Weights of a small transformer language model: 483M tokens.
MLP neurons of a small language model. Each row is named by its layer, matrix (gate and up: input weights) and neuron, and shows model dimensions 64-191. Each number is 128 + 32 x the weight over its row's rms, rounded and kept within 0 to 255. Numbers have three digits each. A neuron's up and down rows have the sign that makes its largest values positive.
Before each neuron's rows, "fires on" lists the tokens most often at its 100 highest values on Wikipedia text that the model never trained on.

fires on: "-", "–", "-l", "-b"
L5.gate61:151201151135114127141117171180156106097145128172186202094110092153089130089207095094150128137084104090138060145100073135094119182127112117140117147212145163105155126085157082100107137126124167151117115092211107141129089077153087181150141119142115081149138145125111158139140101147225114102141124106127112111197119117095133117083105105117160140178152182075156095162099156152083181111150
L5.up61:115098115124143118077093161145136111105064104169151083139059106144106196190115092078112088177117065152115108144152101190145130134095171135136133162093120161090121195187178107115142088049076152101089137156136152113084122182079150017166132123096162184139124109080099083083133139082144117137141221161160116154152120142075108137128146131156136090138141134104123114144150186124063172135114

fires on: " –", " +", " as", " ab", " is", "."
L13.gate303:121139086076078179113130131103111146153169122166103175136107103130166125111123081195118124132090103158104082098121150119190165129153124119094080086152084140154097137161199116107164156121102111097124164086153125168102154076082123140110146127104133141112087143139102129144059087109118158067120131105161130102084157131095119082136123077121132168128195147120106093101178137099097105092129
L13.up303:165127129090140038142124095197102075113148098137149148124107125159161161133131129114160148136154098099102104120181038133105142108150176163145188122131139173103157101144158080138124124103108096161121092127093128137112095099139143145164100088045115148122097140090126039080147133144123083080185090145119115119212133142138156098121125178154125054124164153090111134165188115133087163177176

fires on: "t", "p", "st"
L6.gate193:171087134136140163114168117052180086145093124119135078114112146140131143147116102119155096128173161152098116202122114129104167096112166151182126151147076138100101110135137105145134102097147141102131107069075058102157204096108101154158084121084119160119107125111133113156123183145096153173106110149179135097133078143143124099107201127169164115152123137107169139189132184131087078088125
L6.up193:132082145172160111098076130127084175157093143095156140159183149099142056149119159133112109175110095124114122052199141141120138115170111125091184164107120151127158124174128138087116133110123104094139158117092144086187129117135119114073143141127161084082141166187130146124130086095140144057096143124187163078109119163104146110182110070084191117085080144161086139094128100136151165149120

fires on: " b", ":", "–", " red"
L11.gate307:137122078128104183018106154110178154129125187142125106128150087164106106167120105097185074138160091121126149159085097113165123164144133110122063122138193124075151078141117066146146073114064068083096161110100091121127119169147131155130152106128180122112117115164067219147100125131099120075103104137129042122076175116121114081165065149108161143115178170125134159127118128123111148135142
L11.up307:150154134077146120139108137129084103076128063174179141131146121091146157105130183091112118132135060108139140145116131139144115123113091134150122132088133142189144107176098128159166147104128130128125135149137163102107131081098161073052181130159159097160100080108148106099068141112102050105162074202108113103147086203152084101170128118057141104148152090102130108177137108078153131098151

fires on: ".\n\n", ".", ").\n\n", " |", ")\n\n", "\".\n\n"
L2.gate171:157139155137155117101154120053113087125164105160134111112190103109190145169111130169113068130162132153090139076125133172116162120168092088114140179069134117110084114194121047110140121189121073134131161130134110104139153105098152160117158162096108171133122061118118105144116114097125132099153155089101190101185109089109091162117195139213171126169069093136138108147162115101105083176129
L2.up171:061096155151146095196123133112173102195134130135086146086081157108096128151109153137143047163153138110142116123164093167129123105163172117133091097150123141119144143133086119161122141122136116150130156127125111090154115174173175117143103077142102092180127090081133110150202111112106149180135165121059126106129175079163116090156126163126153167124100175169138179138203125183120180117118

fires on: " =\n\n", "\n\n", ")\n\n", " ===\n\n", "===\n\n"
L5.gate180:067188167145128153105096121081134138062133087146106136062132121129124136099127138192085143098083139143166132152159226171120171107107139094191095133103119127147092071164130116080101146139161122135145133082158129121111125128088089153163074162079055151199201178093203122076105146131136143184104213130166179114155090145130098151103106144133144065137088168151092071155104116177081169174118
L5.up180:084098148140140143149168202105117122110100069095124156078082115125148073142103134148162119125072158095123120156122102183115180146083160156123122193147126140118128086124101142092093166108196119142137135112145094221172167110083099109080138116132107127125181153132138157151103166162147170138172222135091153118077093146138144151166082152130143123127102128103115157144102164156098148105106

fires on: "th", "st", "est", "ow", "ug", "ent"
L3.gate146:126158164149173148103119151102205120116116121102129142090145135165159114118157094155099111127167159161139144133136174134143176160105139133109072164139144053163130120120155076128118136163156084143098084107091042134204168129076120168182131043137071111148123139166163145128172125149164171127152109123112160116142096094080120167127102097255138078111105189122120113090102130131136110123138
L3.up146:153156142197109083157113096166165164153206106135084125089116116187145126168113113175076140142079109114136109120128155114096083134044135160131209190192172173112171197154134163136086116165187077105075124121140119098122101162130126118150161168101135086073193171115145119131159145139152189138145171069152177136165092110102131139166154103135130149104112135141118106111152163109106143085120

fires on: "00", "-"
L2.gate229:103044151178156190073101119171139121162152109097146170099129172122119140107139100114147153146130155125168104085175137170128139198128125110141098113144103122104142133101127137130092104162115145166174155110124106103111093145098101090085131144107153115094163080180106133193103117181176072134167121131111080128206129105117123080119035116152205211112172129087125128129109148092113152113109
L2.up229:092127186102097144139132171121112062114132154112081111132091157118143098162129100151208051179175148172128095081109097114143112155115187095097103163156143148120158168119105074117099119084182119103093151088143120108138133128089099103152095167101133092170060116165047122117136157084113083128149130121179084118142143102155124155137111121115163082132152122117098174125128132165091131124074

fires on: ".\n\n", ").\n\n", "\n\n", ")\n", " |\n\n"
L3.gate41:103144122142127083167128169132156101120135180177143149118145129077160148122154151170090065092158132166167170142140138172146161132135167137161078091105134090118099114173130099099045132104121112117123127090106116093146068143162116127173127102091071187196176088134150083155093151145113177164143133126129143110154125145083058079111121205142143099107175133167135090115152101174112135195113
L3.up41:087088152153110075111093133108144108156172159152118116058147091098179097149181158191051112102124126152092147152119120172130138103179120136176091140128122152167129146120093068108115153133149073142111103100159087105190110124130136130126173072112077223141175074082173124155067145121109155180119179107142178059097125135098116061084095196136165112145154114153124123124127077184120180164105

fires on: ":", " of", "r"
L9.gate260:151143060154099145119102073117127067110133113130126157106152095136113166141073153133155056154132121090118093152110124162101148133121057101176135146125115117138106076143148115118118168212111119170132105063179093182113200125180086149073133147136142133103097139121133128103080142139124118063106123102181105124104121145145095121174188107107136124168136142104095095230075120159104104081099
L9.up260:140121110102097091115148102120067131129163149104126101083128133165148154162151143192109156084206135113131152158116082099108151122135139100118099091147126091176098117166103092084082149117060093131167205138163189184176154145136094117160124139136158121165122154159123186190152187132110075121120093141133084095095122169144155158109155100065158141055203117098081130163173119142140124104026

fires on: ",", ".", " –"
L11.gate3:071141124120111099136224142162143166124164129122099132155139141133128093121172132190133145143064156123095104123178125148167171187073134058093145116141158172147103072108117125179130081057142063151084136121125056152095124159135092160120118148139148143145118123117092084110080109223165118096094151130134143155103185134082147127117098099175075163158163174158126156125127126095097149114127
L11.up3:155153106113172055118174115169165089152112094219083164119074114112148132181118139082144107116098136164113090123118079124076096124132137102078139160197127183101108149130145146102117089143126161124099105142088068104100213131124095157103135146124112153153143172174130142137124132098171106173121102170073144128174159140112081100098139189131199131171107105119107113145184139128183142170128

fires on: ".", ".S", " under", " |", "st"
L12.gate237:181101152100154111169175130140189120105188141119175106130112113128100132099133116123146148125078111120092155088123213108137121142132145104110095155143125117187124092117156114138077112114143099130219109142124173188143087182083158092142090121126126101172103136083113130119128142193137104080180137180123148131128101096110192112182108100128084173142133107096063175220085180125100111135168
L12.up237:135140080123155092084132113084131119152120096183092122142099155149155132177068086123119108157098182224109098135127204078118151132071134091051147169108102108085133120123126097091141124156125124113106086144184118104130163174126116098154131107066176070114100102156135136101138121178100058132118079126164167138104141106128144120136150124179175089100140110180164122111096129087145139047136

fires on: "\n\n", ")\n\n", "=", ":"
L3.gate335:077077126160128121118135145128144106203135119156145118101116125179127074103181124150129109090163157123205169117129177125084118139128114065156154213084151105136171165146156137078154157137147095117099111150110134119122110143155083157133146146152132210123201089137088094063132072136088196183136163120133135120159107137148117062140058082098091144128109131197104126162110130118121067105133
L3.up335:075038106138108132106094084133139136123113128143106139111109093103139094102144108166131141119085129179210113072110178110163140126052106142131127154097136132156111080098150111112112151134152151168132121132225125183134170087189131106108102121134149111110112087156150142080154112160168106150124106082111146109067109168149098104113138198152198157112190062121065148123095137167074132101086

fires on: " |", "|", "-"
L13.gate265:145154103131147151106131086129127146138162161178134105054154084202170127111136137078107156077135128097122180137171215105137096123112097115102118128127114106085161133128089140114132121088144116086116157171109129096127084112022131095187122156066155178138113132129126123074175125129065162086117144116177107139121146123042131118132139128096102169151139150143110181173101163103092116156125
L13.up265:112165134142114106151152156099106079131124114119160147144154106099151167109129163162135113175155082138195145127129154104144106098109090127174169159087139119106131098149096118100153116163128104090129094162107161121116092131115145149119101130061092149123174107123059195118155088137128150089096122165189083142158156044149134127129100128193183100111088069116092100146105117128159239140200

fires on: " un", ",", " —", "-"
L13.gate5:125116121139099139164088157126163142179084131089166096067143176139121155102106112096162110064165125169162101143143157111098125140137150059068107137087123146090123098127143144137143079065123120120126131150154162114105102131090114103144189145083124092118141069172124136104164145130201162101120120137164111144103208061088034152116146147117157144189065099184145126185101118047136110113146
L13.up5:078130118143128106146133107138084149160134136154114132104091142100131132127148101082112141137142131116083141114118134052132065074090092099122166193148137081119115192162150089128093148090121090154100101145144051180080097127151113111138189138160133136126143157154079153121109145100140200101098049124109130159152090199136118110139184090083168065129128180151132167139111090079129167097065

fires on: "-", "son", "S", "–"
L3.gate220:092095142133104129152102135102099104110151130128083133059122178160095085174121127097165154093119174133132154117105102165141152180150150107131127128158052125096121128085045167160133161105175117134081100097141084184120116113072123105140119190117172134119169118110135174103142162164089095111119157148113089055160119095133160082020070115163139143138137123131195123099136164124125148091162
L3.up220:157104143102113172140146148140121111173147085154087147056141115143121086143070101075180174133082146175120075141128140141120050137150147086100158135094107111115116160085154157174150158075116141189088119099098185121135144100109157063122099144128077082129135143123113147125173195179158085133128132152157100128131099115200081097091114123111116124166127185078168166130112172137106139144146

fires on: "′", "°", ":"
L11.gate373:106086107092153128114138110105146098110076103115164137149144139124181106171114127116156064103078125151175161112125164160154168153140120046118086101076151168157179064138127078135088130194083117120135178088167157185096113113148115162129108078151147119129168121158123163082082174103160082127122181166155146146086118118108198091117058167166112193176143122141108134096161160137119162096137
L11.up373:134153109088136044107112162173102137120143118162106118088084098155146158120082177154136153154161086120164165167101150148151126097193151181115125128154117123234077119165112150151102144154134141072125133170125065156096132131102083117131093155143157153160073180121087154146103156187086197101092153137106157129142047150132138118121150130136106137104169131138116103162158118168129164153132

fires on: "°", " T", "ar", " record", " K"
L9.gate261:145149126089160115141110196100069108196103181114129105088101136087151116159123103141199111119091106121153117141117133175161135108090068200129126150153124161188122138136082125086145154132091127113138145184111095121166134089138104157100089135158145117113216154119114139088140069124124161157076186084170177094126117065138147105113155134165175162102132124043107142134141143106100110154074
L9.up261:074115136123135076177086163083128064105063133153102149149168133111105130116061115177122140108127082086107099167095164157158092072112131156112153104168134109156030103153127157141086175144138178125149150183196078146109115128105125166135158151119127146153119153137101130099117109117116125133145126129183141161121098174144123104166085170185147133094102146066139135096174117126163068117136

fires on: ".", ".\n\n", ",", ":", "-", "—"
L12.gate183:168182214132134133124143145163107117065116141152178085111124147045148146113171109123162153161175147091118124188114103113091120088129139107098119200104124142106093108150129151104118131151127102135097172169173088128106098144137120102140146091083153093138151161139200081137149151093217122153117048168120138158108150084146097178182160170098129076132057111082081089143149085110123082161148
L12.up183:130167081154049098168122166152140093111102165137125082108119119116096136165060142123160128153200097109124059150135075132162143100119100129078156165073117106145099085100135099098124071119080118162088158154182172156095134098134109087087090149153133146155176125095115169109117171122206143133096158135156097130108131114090152117117154124159111118135131165117207110139134130086117149123103

fires on: "-", " ex", " bl", " T", "b", " B"
L13.gate327:175120164166138157068088135131109124095151157170095155139114087098150136088098094129124183149151120137147087156178144108147134149138090101080153167174153100101115133138097118122145147069101138142048093108130146093083145096089050086089168122117094197114097069174128168128118091098169115051127140107180113167097180128141148145104175148165130092138205111081143116153104146089094154167125
L13.up327:162147132082174123132177115156193154152201140084139167112134125086074161142164174146126074151137059103119170167089129116088163105115099124195120130104151157092134110093033105103176107111124120084121143174112098154109136133122120127157132112102145105101187107139136082205125161140109109180159083129133155089132125096176073167074129094158188067098101146104114205152125126092150094156134

fires on: ".", ".\n\n", ".\n", " |", ")\n"
L2.gate174:076138110163150085122104144152155107147135135174134104130134159084120137107123156167107094066118125179136172165131177158154139097156127134174138123120142163146083142119139084104087140156091111123146165105144105091145084169150150146138124081058063138177191062105133059155094099107114158124080187034117195083147147137136098137083131164140209071139124115120127114119140121135113141149134
L2.up174:116156152131150133128118124114139047190167169156080103084100153117141173118122146127065095101153121113121131109148130177136121094131136114186126081156118082068154180133127049083107175183137101129111120109127098103193099120150145141144146125084103197124148093100103109150092133112116153149118174113096161102178169124106130072123112197183185118198135107126158138148161116155139133187157